From a checkpoint of a small transformer trained on Wikipedia: RMSNorm before each block.
MLP neurons of a small language model. Each row is named by its layer, matrix (gate and up: input weights; down: output weights) and neuron, and shows model dimensions 0-159. Each number is 128 + 24 x the weight over its row's rms, rounded and kept within 0 to 255. Numbers have three digits each. A neuron's up and down rows have the sign that makes its largest values positive.
Before each neuron's rows, "raises" lists the tokens whose logits its output raises most directly, leaving later layers aside.

raises: "coming", "est", "st", "se", "ste"
L4.gate286:108128100129159121097148146108106157158127105107113176155146115108138125108082133115135102116122110127090098106124130084095140126090145137091162118128119135120150077114120130125116152123099154104168125127144118093127154115095104139111136104100135128103123121125163146119111082148143131105139069119107117140089119090153151120077117143130149109117112092094163121138150153089129143117182150125171103121152151136127174108132094140098144122122107146114168146074096169094097083140150161
L4.up286:105125139089127144141137101137090142150157148104110161127106083106141115126127155152107178114172107121136080101113101140131154116124193142114127128091136136099086157087125101130110125067136163127115127126113083151152115091137119139142132133133111106124177133121145109107179159091134133127110158146159125151107104088118167168081106124151172158140116124136125113147141110147105110132113162151120119121137126116120145103113120105151136112116129157152176139123103120163166147130198104
L4.down286:114124120138152058120103167097125120171154111152195117120139145111122174100127129111120123124141148159103075108097099122132086136111185152126140171141082106107130154125095098148118150131131135107141118126129117121098150150125146118092139055109126135126131128144124153114137124110119131142148148117073150104137093114096144103090169153139117169136089102058137108171111155120128131115154144126139131097120136127154146086148120165143132155158151113136135117115143150140124142154114125

raises: "”", "where", "EL", "craft", "igh"
L2.gate429:170114124132094115111117127110178145155171116153130108080131123152134154089138160079105148094140126106131152092141130125113144117131100125075125122132107098128161118138100076138142083124124162126093124137097095145100138128128151129151131106111130118125076122154079124094086113124119120143146119149137170105096072075081165121127149140130154129102105117115120117093134085103147143100156174082127139119142134113116146111137116123127104100141093121129193125144164140148129151123130147
L2.up429:113138156102115135149100117133161112186116087095150109136126152119102147120104120127126117140140104100110137133116118090079098146118079115169109158158132122130113101109093103148081126137158153133128133122148105134084140165128128086138108097120114159131115088152171134135126123129132143161111157126099122155112119136073123134094145095138122117121136153134130113132102138174132086092159119151106126116163172129111119087171138125133101168158143104164126094129149107130104209104099151
L2.down429:091123132133084101109137143149131092189146101149111127106113134117173145109087132120115119137152121096128150092157138125134140141113098138149090122070126128104141119074110122093106153129142173150155185128088070133117078123128080117146123129122137147123142099141118112142110099177128096146111162152106114146115128113114132119106087100148198122146143172108110099103116110114144104136163138138120134146125138135136094157129119114124114115192137160119151109108142135124163157113102131

raises: " Succeeded", "ld", "lt", "led", "ces"
L7.gate342:106125064132079120109118095179123125119139133128118130138138125121135152096103084174115108102142087138079136134182114113111141113118185124153106115127145126139145116064111170136132156143130123134144121119167139117137097142137144098139130145143162100077095111097150136115100101145150151166183166159132167158145093154113122135131127160137101097125141115122163138171106114191143129108119118152107101105149124119130100137127097153125116162130133118120149099114131162110114123118142086
L7.up342:112069124144079119110117163149165129108122105138104118145086110105095119133142132125142124108165140158137124116128114120115121064140148144128141146165138136136141188150143104108119073105126136149136116143109113173146110083157131109159084123181166139137127132109156091145131169158133134130129130170107100110139125108147132139112111108132111164102141111154113153145166114145118138146121104152109121088165111119153170092142127152137131107098092140144136130146123169206146138092151103
L7.down342:157077132145126146161136085151112168149131084152146134141100140105136129133146183128122131163090161088120116109173132195132122144125121142108144127150091090180133110135138125163120127155127126141157135190137128154131136156151096105145139131149153135109142143165103126139107101104111146138121120116146077141109125143114078112115176152121133121141134093107141188159147171130130138093134101117156096182135110143119108112118145129117134124107122182089118127140135129165110092117111143

raises: "ry", "lon", "ries", "ly", "ctions"
L4.gate159:110121118129109097120140136133139110096142134139089138190134128117090124123167134119166143136114138088168107112149142140165137142159166137158125090107130157101157129123078138122127155150153122129098126108126149157091090091197101114188130140110120167110118124144128149120126151122146072094138147157109172135106139152082188122089113130170140135108132112164124127108136120120139121115122110143158118163164179140118136093103142135129131135110158152112122141126160152099139095125159164
L4.up159:141125124124125118173149126127129119153161119131144106120079168140102140142087125152116181097127126095134126119135132154156132121132148117117120111137121153142142086114114132146103100117159107155146102102164117124120115139106120134169083120160112084135166153183126132120144158141167175116112111109111147154123171076105115181112137156089145127102131127103098168178158117137115149168132125088161103117107148123109079154131135080123095169105135139108123139162124094137152136103080127
L4.down159:172175131166125162133112185122143142142128079116121130122135160141116113070074140094104138141123118136130137112145127140122121135138161141081103119143176130131135120095101125120133101117123131133164148120179105096157159136110165110118119111169126124127111159110112111134120124150125105159075132118136101108122101091132098145117148151121128112116112119083138143167105138118157112153137138133103117092155132140096124171142132124135117112124075093149178128089105113164127169158129050

raises: "way", "mit", "iff", "mi", "mas"
L4.gate9:112144114140139142063141172141167125117111111098120119182121125143099080090146115106151101123123156099115151105155146110140139103087151133148163078134123138105175107165160123117090167158111150129127122088133090129104109128150097175140168129132108153078133132129127119111137116159181113165139123110158106108141124120134144134140134122118120156080112098134132092117165149119130132143124135129173136134137147183110129130132124139110136113131092138168184123093148175122130103130134084
L4.up9:094173117124137130116121110158140120147148122107126080141110146080113107137133102064118162128153112133087131103136160143147125113135144129145165115130136130079123112154136128126098121141131164157080078089094095153118099128171097149145177135176124155099100135097109155091146145136140101153122140095129087144141128135134120172126127111093156138097123080131151133118176137120171162151095104121156134078135152137086140126131113151109145126153120147161160115150123150133135128085135130
L4.down9:110118145121111098148107174154142133147139105079147092112171090117118123244148112160108135113143103178127109131111153109101090131121123084181146127133135135125107101123115135129119119098121130171097130149094135120110117124137154129105108137170119122107108133149104104129145140138120142162121155098125145146127121122105157151144148169146178117140127102108099103133126112118132168131105106141069163101130145130107115111139115139102150116130135096127126134137092116127169116121147199

raises: ".", "6", "7", "8", "5"
L4.gate347:135146191100104114159112084135117117084105114161118111126114151130152084135133175102123131141121133111156139074095119124103132132122094146156147163090087097107131141118116128111152142129108147142146130120124151120124133140114147148126120120126107134101155167087079154126129186150144128126093122170098154126142120128160162081132122101094151108135110147124081109123076140134135128115136134119151164106134146085145107130119155118132101084113169094148094191105141158095140092134140139
L4.up347:124147130137120124126087134102098137093110115133142117143129151124145093107159185120082121156126147134128134107090127133095113143126092137157113128110132119093162149080092130110124110107113175144121114140113114148112124109109165113105124137117109120088192164126096180150150192148161096123135120169107145112132145091150155101117106113101127108176122148119087119108108128123145126122090136142115141118163080093139117124117107122142125101116163132135085205085134148107129096140130129
L4.down347:127118105103152149153148106156141145180143142138132121111140128123115148255134110147144132104123115129102154164162140092159143123134162104112134126140143138192089110170155093126091140125157118113147120125149132124128133127152101131155127104132128128159092090139160066105110075102119150142128141099128141119127125147115109144144157133137114136076130126149132140131133116111105101111151106121105114151113148148128134127137111129129139159120101118126136102164151147128119136115107143

raises: "er", "eo", "ing", "led", "hy"
L4.gate10:104081122118188121105138129157119139132133103112102112114134119144102099110151124121125155127194131125101106081127148170167126115106147143152099104107160138140109090160148099127109138152099096149090104116118163127152133084143127139105096134111114158091168142072129095104106142130137137126155122133124136109180105127119181139129125124166131149101132106149129131140123106121119116093150132153140133150129113171106113141089131099134125105137131079111130115082121106080125054162140104
L4.up10:098094123134111154123143135129105132143156150123120099124143125110082098151159074174153176125134097108120129053169102125134120128143132152166156145128146141147140130118139140126066164154101111154142115113138079118122158118133153134114130107171107138084136138108143150088137173131099132125130125106135116115140110079160160143130146117151100135099149123119138144121123107078149157150163078121130094146106154117147161111147143128078167133124122133158160153112113176169121102139119137
L4.down10:130146167149105142134142138095123111152152116152149149172148115106111110144113106114110116114137142072178111137097149146151145150138132124134093102126127126100093152130103106122151161119073094161175101125208138129126140161111137108150135142141126127138094161156144095121132134073159132125131126142073134134126096159120129094104126110122137138131110136071115164170147111150169113149170153125140143104130141153083109113105154136107145120125099131186100112121104115149138176120124145

raises: "ture", "erg", "ground", "stra", "usion"
L3.gate361:106131088164114122131122138133127117153111169117095107136105146136085103124121148148139132147136115117152127124161131179106112102122139128138123116080105179131130130152123133079123114105135110144126167099069101133110130147144102101182110110162110067136137120124142096155119137103157128092147135119131126147151152140199146133138118083131097175124133132139117092121137122116129137131073091114090128105136103154157094180173120106136155118110130102140147131192103114146163139130128100
L3.up361:081093155179089127150115165114120099138118113113144148143120133155136090139084093114150131125109102122177140125180120127104114133115108127098126128109133186149149138149141161083130134103158089116135151121204161139163124139139146122153119153129108099117121113084173087128098120152143144118137141079124160138136125132143120137144157108129070103152163157121153115139103157142123124137070093106112141108102110127149131160188092148113104111140140113136152143138127129126108121118137106
L3.down361:156137133121138133134170180156128117175129112122125134132144132142122131199175147163121117110150142157082111092154132077160135150145170135171191145111130082149134097123160130118135140138107130110123107109124133062102102100102141143108113082078148115139083128156137124144164131156175117140140133122130137137129128126120115116156083137120112154141120146119126150128131125166136117131150141124161108132155159151151143109143167127088133098148169166107119149146151163091117147153149112